config.toml
norm = "rmsnorm"
norm_eps = 1e-06
attn_scale = 0.125
grad_clip = 1.0
seq_len = 384
train_tokens = 256300000
MLP neurons of a small language model. Each row is named by its layer, matrix (down: output weights) and neuron, and shows model dimensions 128-255. Each number is 128 + 32 x the weight over its row's rms, rounded and kept within 0 to 255. Numbers have three digits each. A neuron's up and down rows have the sign that makes its largest values positive.
A block is one neuron, or neurons of one layer that tend to fire together. After each block is what it responds to, as a language model described it from the Wikipedia text at the highest values.

L9.down56:051087144190137125134143199143171183128106140102141152114150120095128162172085149108140190187119181141132136140167113110113085160097113091116165119160169107127141055089139070190146116117140094093138138091127111151105091125144068049098140123105133189087165124110148147156074138145131077106136089170144137092110112123131118152141120152155167201181168155170128090163071160108142139123163
L9.down89:123124126106109125144171125107115140169082142114091113080144157084101043132149119121193127085119114146081134086162128148065146143113142154138151117145108160155121167195125148117103077226154141122151138163107128137140168166142119163122121156065144145143119158115162108082141152144139128098177129130154095108180109149137166160146168139155173135140163121139100133105171133108137168113120
L9.down450:165153108154176088125147129104100145121109149124169143150123131094141104139145126155168099131121126100148084120108155134148124078153102143086116134159168134123132140096113167085082085140122109219123082118148145141156120118146105092112154136064197129119087051116132165116172120147140113142088161112143127136170138139092032164110093132136081135130112162098174135105090131107098091101161
L9.down473:121206134136150157096128135138160142090141122165166124134112137119113092172151122064122178181128132106121064155065055119144132130145105126070104133134121104137104164095069132151132101175089081174109057110187144095138085097132117139143111170068106129142137116082112097158131137134146104112162146091164119108176089162123167119126181158122154083116073142096117068076122146100167103085141
L9.down495:126133082065126177079104116141159134142124127102144141152122155193107172123115118144157156077114122159115135114205136174142161139192125091136127197115119142152133118127083118160139118122194056186132065148159131148138117166089108094147057148128181071124119129194165090031091105168179139127127106061181162111136092070148079108083104118123098096215153135143136063076108066142096136081083
L9.down558:117128092119255187126070163130097134166129137129132140125142071082105147034139133145119182139137138123150107093114166131149107129152123174151150111122161100165175146130104121136071100142175098139118155129115133206125177097153100125188128143135158141170110127181188071121091154134140156150115138103099130070150155123116178138102131157156179146080078152152128121148133152151159192132125
L9.down559:139126113127101148121177182128159144099044177145118150110141158112172096142116150095170157199161102088082159167070140118154092178155151165077082055123187175098151126139156152140156149128074156111112158085162120111155072161097183111119175110145131185141133132163171105154112184142131128172086113149085156097128116114138166128125139104158181169110158139142128063092131156108223116118139
L9.down623:157175136129112146100105075091169089129173092087166159154174142092130120090106104076131107122127198169123110152130108098160064112134120190135085112072161142147099148111085114146161210140126109154140131139136118112160102145122163120204141086133140082140163100091150192136133120129149119048108112123135094168073138143132089151086104106049130177107099135156121189128085108106154129176174
Description: Fires on word pieces inside a word that continues, as in Sel·f, back·st·ory, Bol·ly·wood and res·ign·ation, and on pipe characters in markdown table divider rows (|---|---|).

L2.down425:058138165168164158073143097168112095102135129121118089110117165164048110176173119151125142035105110102176126111128138138114129141125167199102167083136087127111157119066115067214098139088138111133069127138065069139120141119146108108084119131127150059128149124122089072131148107141102147137107163099129079108147108089108113128111116170153093062138075144111126129145151078119197111136128
Description: Pipe separators and row labels like Total in pipe-delimited sports stats tables (career apps/goals, league standings), often after a 0 or dash.

L2.down363:140120130133105087187148154093095147111139219156155108134139123145166171116144144140142156055098134117165133148105162213118177109124140156146135137144086161108133119110154082074141177127120136113151146155097145101142158125090117187168132103112119108146060110067109118132096154158126177148099147119138115146091071115128146183068179104167136146189104122106090136124174149111114121145137
Description: Pipe tokens in Wikipedia markdown tables (separator rows like |---|, cells after "Total |", row starts), plus numbers after dashes such as 2024–25 or 1–0.

L6.down44:121127195132121134083076088146128113128133159076132180104108127131129191128168135141152111177057119112123170159096135137165108119137148149113125093077151084115189082132112109123143087127126129063088126038152111169079066148206164101136092142144102205169142132129083100117165109124153063128157145107161181117180136128139056144140090135114132155109134102110100103100101141083118154071105
L6.down83:105128198137137099114095132121118144164118089129082135114091088149155167178133125095103119115081179120089174099167116169111165137122105112119120122115172160129122128151121188150132171144171127149100139104114154203116097093157121172199141090132151134171092160145166142115129117107145131056153160121134148144201109164159160140125173115137154173137122176141108169135093137188139136110098
L6.down110:123140102101184205180133122162111072175075173108164144163163183119102074105078154113156112125110116090150151153151106160148162102111093169127091108079073100201168114075108137092141155108119122131133136123105141086083123102125132153138144144087165074117089110142146117187135123119138162184140110153091119096111117137095113156089173162116118129110163158115165120128185107168147099092093
L6.down381:141123136130141143130132099117121171126118185111118172167111148136137099144088120145108132159130125140167089044123125142088139112155051105121103147160121111123129108147107167156087136161152134091063107160146122096109093124100142166093149094130125144142130150159174106129163083120102127139147160173110174176229127064114123075078094135120244119105136071118155116073126126186096139116122
L6.down382:162128143140114118154092110117108117067095115065161105148120128115093123147138106133119106162125117172076121130090120126112165093154134159110037107114125118143165137163148136128065136191106135064102090142098125153131067171151144137128152145161080129147082093084117154135137113094173214057177085123187155153137090145148095142091122131121137198145121085122085101087134162122178130104091
L6.down540:110125112095151156112122165148177113022164165154143133075108108144101136148174117148154086144067083141136139108137147144122128102103147155153154197131108107123154117149172146123135164131145131063129164151128137184152122139132184089170128133089060140113100112175153116111126172064100096138154086135123146109141167175117164145119087139135151106086161088155072181151138155138101172189125
L6.down545:117139113176104125105118082136170144100117108145165145041116127161166143092129175144185107149120149132133105132073137179119128110104116088081144119159059156122192168209168167141181133150143119124066107128172073163100164155167139171123123129149050123148173118082109168174128108122145092156122159122175140135131129166132106138164100126127142091120160168131093103104118156138165146145082
L6.down653:198160190104140149129156181154105102130140107092114135153172102132168114155184166192151151146109151135113158166155123189134146121139109128147105064091131163172141152090138129180181084175172141109126127107148134123109112144113187107111154124168128161170084158136098105173084180088167099118125111202130156075180083107143102162108122119103094105118136147075135156057147109126094171125156
Description: Pipe characters between column names in the header rows of Wikipedia tables (sports standings, results, elections), e.g. after Pts, Tournament, Team; weakly also mid-word fragments.

L9.down95:125101084119161125135177123152021157138101179042139136115088132088144159097112137173106101100106104182053147128112118153194124136172125178160138146086119151180083104120139126069177120130158083132110153168094158179113155143141132138140111141134167082166070136095098134130152121108131109128130161143135093160165093163125111112060137120113113149117133129140108149085167107115071094065199
L9.down109:119143149105150164099180112169119164163078121091109101128120132146159100151127181119122242192123109142125130106133112151114135137154107200149108136108149087098097181112133225059118117161137142151143102120138118138140100119148164154127103140147139158150173155133160172148151136106130036105123143130080158124131067109144055159132114121139126161098105160131192161101131134090091136130147
L9.down136:161162126123124126090094132118109128119158097074123067133112149097160046150143106162093136163147131132179118130130113116097147086125116121135178115104138150159119173188135110143134112103136126123121160136107148089145147114101113154127154116152132167157147145155145107119125161144135168115114105174122128132144153090113133135061191129155116090124150119121133137158116164126110123094147
L9.down156:146104110147131196193137074144104111165134129089117161112107168126147009111159135122153191199091132151107154148092109100117147163124161158152069123140127107162128151090150155098155125124118113140209150135081143072121106140165118171135145156105156157130125131110162104107153109167119102127131139152106130174119098139100070140114132119128138095112109134092101126085153123168107077099132
L9.down264:158154106151126114097184133130143142142074161134128093145120150126171074084133183099147222117125139151139149123145110101199103138131164135157092146103094092101111148098144133143153142094120129138179113135137108107117143126190115158142139143130110191132107163121098138104131125107127084095115173158125150177119169140168094178145172126129146069101164171180083053092159152113070123123113
L9.down367:141087114069104103158153197108143110134097154114102094099085094157113108137124123154100166151104134087062179099139108116142112125137090147166095164133106134143127104163127160131146125089129133134183091170076119131104197125116108175108171150095031171099115149140070118115146142135167214158117108117090156132142146165120173151112125112141155059141129116130096130080129116139093115103123
L9.down615:138131159134148091152127127124201118143068066123142124132142119177116010166116086117116199047165137148078081097146141112168127110084128122171109146075114144086157140103125138169108160194105150173215140122103108080106112125161082139102116151145071134124146174095105146105122104132118171038107148129121152153141120127163147142145205186081225082134164128149117093108130147116125114134129
L9.down643:163119080133117133110197134053103106100098159117135120139098154173154102118146123140156128149150091124025171098127091127172107114062136170130118140180122065124125126160135088140106094101120129166174148138111088154142106138071171117083155163176108144120123174107092109142172088153117200098087152137098146117151180111165083128126127141141123046128146154160092133115110125085132114074139
Description: Tokens just before a personal name is expected, often mid-word inside a first name (Edmun-d, Mart-ha, Tod-d), list dashes, table pipes, titles like Sir.

L9.down31:129103107183101137124156152149163102136139165149024138134144173104105151106021188114136077118069045190138165123159099147054120116093109114112125134089128121148149128186116106150138110186105146162106176123136104129094074162147151107118131106115119165125082172151117055118168120104112186071187165144069123122152125105173153129148166113134102124142127118168118096134124168167181110132149
L9.down122:143105158163041088135208104158166161117094139099122140123122060150120114169127142103118130073211158122144176119116126099160154095142118121092132162128145136084124152096085113133179150210099170092097069169131102150152157089162126160165138106172150170123196115125126172120116121137117142159203139115123191117094109155216113116131104177121163171101165104082145062134118094125090138088163
L9.down232:134133069123064113126126161155182119139068118102124136104134128155124094130102102160085255236122092114124100153151138104146081115139135156140108149090164100132178096096130103136146098110189091080185113120228119105145119129113141117081106103142090185103141128145224139114109114153144092159125158115126162135141154127141060144155105139118130152096168108124175140087107112166153129079137
L9.down250:100183083098101166135143139104103154152156133109150130135111098119153066152132144142153167133085104115097129091097129144141123126119103105160110118080049130119107177173117051100072175139118165162118106106178168153153097187154137087128125113131144104168146109095143101107114139174176117140137128144123180156103128148134142151166109081145101079132125109113126158150124113160185152073119
L9.down485:153164107137117110094115117126155124116186147083160116150152162160096137136170139174122090097112080125149165116120160079098082133118130090187150138119114118112069130142068113105114101106127117173151134112137157138161113193117138153146150165186113122106101118191119066132144089125100121102107110091125171140182167099122123120151117047163128106167164109120158053117129130131170120129143
L9.down540:076125141131157166137171090199151155107138190113133077096157108145155145141173048133135143102119142143129162160119181167106148110104104100111099145103098137132167195117108127143225145099139129107074105034080108129146138112158113120129108103138150158118162113154101141119109173133156151140170121144149103133095097120128110160112094104169136127150165089080147131100186091111087169123148
L9.down631:168117175111111158121183106153144170115076201145103166173138160097098143140112168184208163086121137137130167168116155141096176162160179178133104143141165149169061075182143138076147157111107098157141103140127119112190129185103145147141132146133162136165085168133169128120083128168132183115181133124107162118078157130107147136161107103161113168198180141141140132140164148139143087090168
L9.down680:129121120032095111147140156127119149134106100100137137148139103127155113104200119153106098096155135091110149134079158166157130141141085120105121122137053134162079112133118129127146143131151135128208127153128141113133145156115184109134156123175056167130184109137157116102147084118129147183116195113136169125128125122130149116115112117128119104105181152170147131111114123185180133164150
Description: Pipe separators in Wikipedia tables, mostly the closing pipe after the last cell of a header or stats row, e.g. "PPG |", "47 | 2 |", plus occasional word pieces like "Team's'".

L6.down11:071121157157148141150152080163134091119139154107144201122121117169083084082115113123167187153120083154110094130063119060127073185125104107152119135109153142131106077138142170108115087074149151185125083164156115093197087088132110164131103126132108123175116073156111168121143182148113029133133122170100098152143077077117141097097184177109146124120130084153127122150094110179087176094073
L6.down104:168047067126097169153195112118112112109187136159141128102156146133156155097125134146103110171154109155061161128109192125128106081120131115113120141128139160026101147116167155064136149122140124120100166126096118145098092072120103162112172092083107117124129181133115129135130168155150153122095191085142112104106107127085082080085138185121097165155123121096076088119135161096172128140122
L6.down263:132163167104117121154101122127084111155079122141081118116148116090123096149127187130165195085123177136132099139128115129149141162103140097129138178145160116165105184118104098116116072094190180117081132165122130096159078061110104180100112137147117139113199145167071139106130146171100160108144154147136105094080084166080155152090089081149192117157105128132134155071129102109094129118187
L6.down337:097102112130145137135118136110093130139171135123156170075125109144120216091109104112081141104063146111137149135121072212104120136132131203086080150119137117077113143121165135218134118149116163052083136162061067130069116142117133135137109184116193161150134154128172128162151081131173117130060106130146144072070106094115125212140075084073115181120136188123140097156114127131061107114190
L6.down407:124077075145107141129101197063127172140109143158073147155135129095055097093185067066184164126137186112142103150113065143119077146161110149116140091150100148164135147146071121091111104075182101178106105132128142148159154164133187104138152152179123081103119120131164096052133120145146145157086046095140124101166127078124108126128079092123113132100063135109158162148102114162111144116153
L6.down476:100100181102180102089099080117090093148207236167131134142121102119137169118113166157098085146115074124222183115082116122110172108124144071098123081123126141100120076130096139165104165118153107100130141086147081155184116096124162081101122123127131126128117150101129143163069136142175101176078156134148139090161144088079145114099088084152087178142149140113106118106124149112155180123169
L6.down535:105060157130127114125138122116112075169124137132107141109140123127147132119159140120128255189127137115110111153145114084143148126133185167177125139092135115073161155101089125099182098129129133106132155191111193112152109107114139145177169119127161116097122139130088120158146140091096142207067154134135080106128100120129130097109124154137097122113102150072123110130123130155112114140119
L6.down633:105069154125090102112125117142113095160136109120074173094167146099112128136153152087131092160168123113131150095203127113074124173113150108149125109140122103111175146024165101105132131125140152055122138135180132141141159150159114097110156106110130112134123046140070137092138095074138171119111160171082139131164128186139086058114137120109183108128105118126121100097123108070169090136188
Description: Middle word pieces right after a short opening piece of a split word, as in su-pp-ression, adm-itt-ed, su-lt-ans; also weakly on scattered other tokens.

L2.down52:120129158128162101134122063156157127142075114126096100094126175089189130097182085119121148163179174108113095168119089192139108122122094128087080135180132124105143133139086153165131111145105091119107148160117202128162116105086125165158125176117127113136158116207151116172085061072087141227091164137115115189138109120093123120192172157107099074077090122115098186093085126097088125139126
Description: Word-final "ed" pieces of split past-tense verbs (balked, co-founded, sparked), plus number words like two or three opening a clause after a comma or period.

L9.down147:095159127108093119165126150123143174138141159110138117109102169137126078153110128083133167105129112188121107136110106172140160164172105046140095065160087156136202130104135109104128109144129132144165143173167133130157084162136177114124166104140115181112092124116124142069182130078098172104102188116094172148067114114145123109117092172114100076152056138174143160116093174106139113133165
L9.down150:162135101126123172113121197152120114177087123098064158141108152146157166134128138134062105103132122091131142149124195150111134127152144104144186125083169088141098205140150178090163093067112115198100143167098090155143142096143121145131108135094121101136115150133133153088188155151079127100112131155162101116132096125149086107121057168154054186154183162175140177154163091067139174084111
L9.down206:159096133067134185150144094138110121141118156147142099080129081141114146112137118104113130083169075145145163077138163151156142130173138129186143120086098103024167171105099070202115171127201090116113086134129095070060206175145115154145190087106125111131124128168131112155207164140111116176131078171108125146110081143113108147124112096148152113111139153138108181169157073152101106154121
L9.down342:103150030117141091137100152127144079118096146139122150100162121134031043121136086121114204137132110090149078180163122106143126194074157159117128078088138143160152047081145141176134130145103152102160115167121110141083117142133125154099141095103047141101172109140150136143138150103162112016132125115112142142185137139140194165152179123125124109118175087109119126083133125088110140137004
L9.down345:142109120118073099115122174162096125131152097109077109148101137126151193131103112123147137077091158155171068102131103149127120132179080135135142107108136137133176106101089106152174184143137174141020116116092121082183168115156121090132162182080132110112132142136106084117150160170138081102128113165195180121085112113128108137114125166145130108155150128109180139178158107123090103111134
L9.down364:121153146153154178089175081128112097129123125133095172165110122191108070150099131133152152060187125144071158161114145132140148154088091129120045148131156105107140131167169144195137169136115120093114105111107152127118128174162117070100085095112114202128140126160157157131121122098103133113143139130074170130120133072089089133149143119125069114151139132090132112074146109076109104146177
L9.down365:131183149104096149129113126131110123073089142113122129113137143102184138171141181120041021128140164099154098160090166132117127123161158101075175121085116152141112098129143125145097182139110110116112155099132123067123151093131128093177129149124111085158111083064153133114094127106181163130117137127110081147118126137154110111084115128140165172133163110104132166184128124113188171130092
L9.down436:125079042122072111136219184097162130181143106063131103154106067098157100179078111137111113150144056143125097185095125137099125120154147180160147116073140132060126128106090092183167088151100121100156114165175106131091148106122121156106156127117145132137137168121135133082090207137118129148117155183061134146181153149133167133143158137159121124137136133144117111054104163130101095157075
Description: Middle fragments of long multi-piece Latinate words, right after the opening piece, such as Exp-ed-ition, occ-up-ancy, comp-ila-tion.

L9.down82:126199145126102084143072090124197099098098112116140126142066127120161132162133153193130169167107110100112120130149078164104071115160094031134087158159144146133111144166117104136123135108162180136110152136113120091120159120134052122106132094110101128113135133143088103136152143143113156128101105146162129088170152105172128122073165166158117119124153091114092113118183140159174203162116
L9.down236:153106137148169133076169116157155169199118131104139098138147146115097133089146112121156124134148102125171124123194179066131112136133101079161093060165155128122145195086174086107130109015155110182129101108143136154158151158090144145092142072076230155125183140135098118136124064148122127190134100182172114122095094103169132119153099184166069140120156133103138143102117106157125172154153
L9.down238:143100163104093159103180052148123150144148158198134116130163168168123138086120130090150127125168112126143106087143087111075122143129086113103068098164126150125068141072120149045168142111114126172080132144091163144102135126049166130145132157146255099124160196156111131129132123135146118143158084099107142125116088103142109121129113056167113170123172136098146099121094163102120117137147
L9.down501:179124147126175190116204087097172172176108141102128122138190154156148155157148112105069137175144133093110136103157140081095145075101153106158122143119121141115163147053147130148192145016119150132052137081158166102147110083172134150155125155126193169107185148139105149173142117132106166159104130152119072138124128136115153115074118168136096177154106119142149106169097108101063101121138
L9.down564:115062142142051184179119166138169134179124123122097147151069102163108101100154104135115141126145136101105075160082087187086110084120151094099188141120141145160115116098135115115169127135111140108182123107147118165136147102075158127124143138119106094179137073149072079150114084148101175119098137094131156130167124127130185171110190120140113102124109168110171097121157106161123101102133
L9.down581:158121124173114077136161074153150141123137070174137118159140140159102067124179194097103149226107151117176153109162143135130089183140104109089146126113121114163150155144172151165125119115132141173117083111197151098086098142174123145091152114092163132104085160186163101123188113026140101111189122109159133132123172130135116165138147106156149065131151151137114101141137103152100064099073
L9.down651:146136121117086143139089097119101108123126113115085080130102157140123111096114103142101115222105126121159036072097131147158132091159082108123097155142121110098102142064115155115116129123129121182150155089142200129151131152120120141126122134074143085137122149138081129133133099153128129088095132155146104099127096133117075119120035140143107154116126150184071170129150101058091138158107
L9.down673:179121160147141172141159100097157098116118116144134097125129097134030071140128097127170146248128173073154161130105090106141122061081127129152122132145121154102114133132099131122097150055102130141123171172150063185166191102181091156122143139150130116134125090146137155219110151124180125253122120122093103176086127130182153147135088121144139191106151144131126138136112122137203135139149
Description: Inflectional endings completing a verb split into pieces, mostly third-person -s (avoid-s, affect-s, meet-s), also -ing, -ed, -es; occasionally digits or cells in wiki tables.

L6.down12:131164143143139171120131080110130164145117179122128094100112111142121188113200130135137206149135108098135146156138145129073160171123105130119136126121162124126152116097103135107193145166158169154102185128201100126129112153105133090175123086122183081171163135097149142198106150179198143147132108134145174208119201170112170120150135209080101148167158194115146072130136128102136136144052
L6.down53:137180140129156105127124128121075157025060193064113090128106083127100118128111074092142110194124111148167111134110080089151148146093154147093132091132150168157171131179123145134090103174110119111182128148142126095142119194146157127118102126095121138119184147206106124136115173125167127112115148135166159101157167116138173166152142107151112170093151120133168155129098138111074089094084
L6.down122:084133102147090132105166128110141157088118081123182127114155134140185207124178126132147128091147099119160130222122150141138089137138178148135164091119100140121169127137063142133186100172185167201128099067154130160169145128139081143094131143107114104174102162200113122169089130156126101142153126088111201047112121100139129077085166107143127160105127114108172104069148140117119139056098
L6.down123:132133160110120135158101149123119077095159109135134152162171167123176130125113134091177160186079162114095128148132084159109116136112084121118119099130151103047110128165150119166148117075174077131169146136073133095118136143081156124088101135139114100158109132115141189174114116103144094154100136116123084166085160184131149178101104133128098133109081127138122154205075123156131143124138
L6.down261:165058183178105105076117164120089143114108143106109087101143115125137066082162148096095158150143161111101103182147128116161132145173138080153090150138088172152140137099100192125167103144109183173222136115110105129153175107105125115173153069146137088093096147103147167110101047130188128101130119133185164147169117164127176180108133146068114109056172204144099112127113173114138112167139
L6.down347:131085112181145100140093140123147119121137066094131224087081081121076131130127112137143134084124099140171083097145085084126115105071084148142130137118121099122125079075123147098133112126132146176145148102083142112182148133086105186145099154175168116138099111206096139153144153160137143077168135127121103129129175184155149135132116132173152145096140141090122068160085105173050129103109
L6.down394:157085165116152135126129131113047124134147133082143213093144115137094129122166102196116122150099134154108093147062137154137156094153096123150107145109182122159154132069130110183114118100077156127083157131104144065128093199147108070101124126140101166118167130133146151121148145192169122146138056114172152170167156059145080090087062139060118146147116163117132131114157156126170085123158
L6.down629:144131100101155174132138177097147125104072184137143128132044134145121094136102124145115110117098121154143193163136187110085126072134121179223184095124147150100106100111166077148167127151150091119147145088074157137109109071181130124131094192146114141140117092101136121172191131127124172103147122115089125124108163133123174097138095088149154232162178216152158112128101154094181133098163
Description: Hyphens inside Markdown table separator rows (|---|---|) under header rows of election results, cast lists and statistics; weakly, mid-word pieces after prefixes (re-accreditation, vict-im-s, ren-der-ed).

L6.down107:111154101146138149109110071137101180137121153146118114125172160094059067202161073115131036206174170127125171152144143116122125061072101111107122099141113131129109081106057142097136134087104060099127101167102112149110152086139107134146103134111149124165090152111122180125081182140143106200118149129152107112109142173151159106143111109134093136100141090107130171131143151113174138123171
L6.down114:070143161164101183103145112143142183109053084087126169131110149192115123157149109180092113118138061132154118172096141194122178113080130167132170095102154168177182161132097127082156094202137125163117125115110179161158127143103154180102091136150133138120142162108075106101057133103045127128135154122119109131065108159103056087143162139159162096147147135162140124136139122084155186113152
L6.down117:108138151153128171117131176175169184174172109123107154157147108115203123104102105103138116076175148103099136153118066119099146103091105136094177137155125080147112115118106144107142079143134122106111099179140089155135116148133191194111163126087085157165168118077093105099144098130155141143196105103106162138139104174122093068200126181152151086116149111079151158114096131106201120156119
L6.down124:178118187138193116116178119096089175091178124183165138161131141129068135131165120090118152173109131106124074090149159155196096172084124122088084115159143111122154115110100106129166136178077105110102139114109069119089146143129080142129100108112198118115159112139073115176099079089113102114103174116129156094111116170089133153137173066152131174089108121096106123136127211127142147083134
L6.down172:184105165157150121105130186088123123197131109132120151159178169191089115158141102146174131163183098093131094100147178143116138148149122093163190130137103087163112138133071070088104132083108149191096159143139093071157111149115157120129116221128218121103210097126105073057125148175145117149107132115101091160117159146147151132131107139100110174111086137116155125127114150113127123130113
L6.down367:134138183150165146169113155137139101204156128094099117099124134167048106150143148097144081082146072158151155110151088126139107152137118153130111110152119084134123109124131117111110113098155173084096093134155118144116155110106136134125146103133177110158097071121111189101168153149132111143039118133152094137161103073117102139120087096167096144205157099181058114142050104136152087152163
L6.down642:158104148127149093154107157138158108148077100119122152134162110151135052128062045155160149174176127082146121183097157119085103127113073173150082149179070140102127144159142146066134120164114068109120217112136160119139138110125162141147123151154115102149127121134179112065132148162160096085145125119143160146103123190096124094168130083122100133120099134119103118158140147119197165132133
L6.down694:104108082150153039150119145105143116136086116116122062125096042144123021152117152097165146147092114180128140135098149076107133160137147120119101149145178152069106104113131085162117116139088139119172099103071127107117123133081101085149180103114061132073114124138131122202193076138119166129108085130123106149180129118157181100185114109121164074151112163121088091140112079151094106056159
Description: Final pieces of past-tense main verbs, such as -ed suffixes, right after the subject in narrative prose (added, realized, collaborated), plus occasional other word-ending fragments.

L2.down655:205080179138156080166115102131159186084131173133117159074137122128119118053153076175116145147113114101090115095130139190147128141136143120123124132134106137107160130091108146155195156162089079148150098144185131128121117130141136136179103124118090146142145117127110125146126184144083129130092165179158168132159160035110179180160118121082122111127155089100104140154116142070187175074133
Description: Fires on three unrelated groups: years opening a sentence or list item (In 2013), closing quotes after a final period, and compound-word pieces (round-headed, sponge).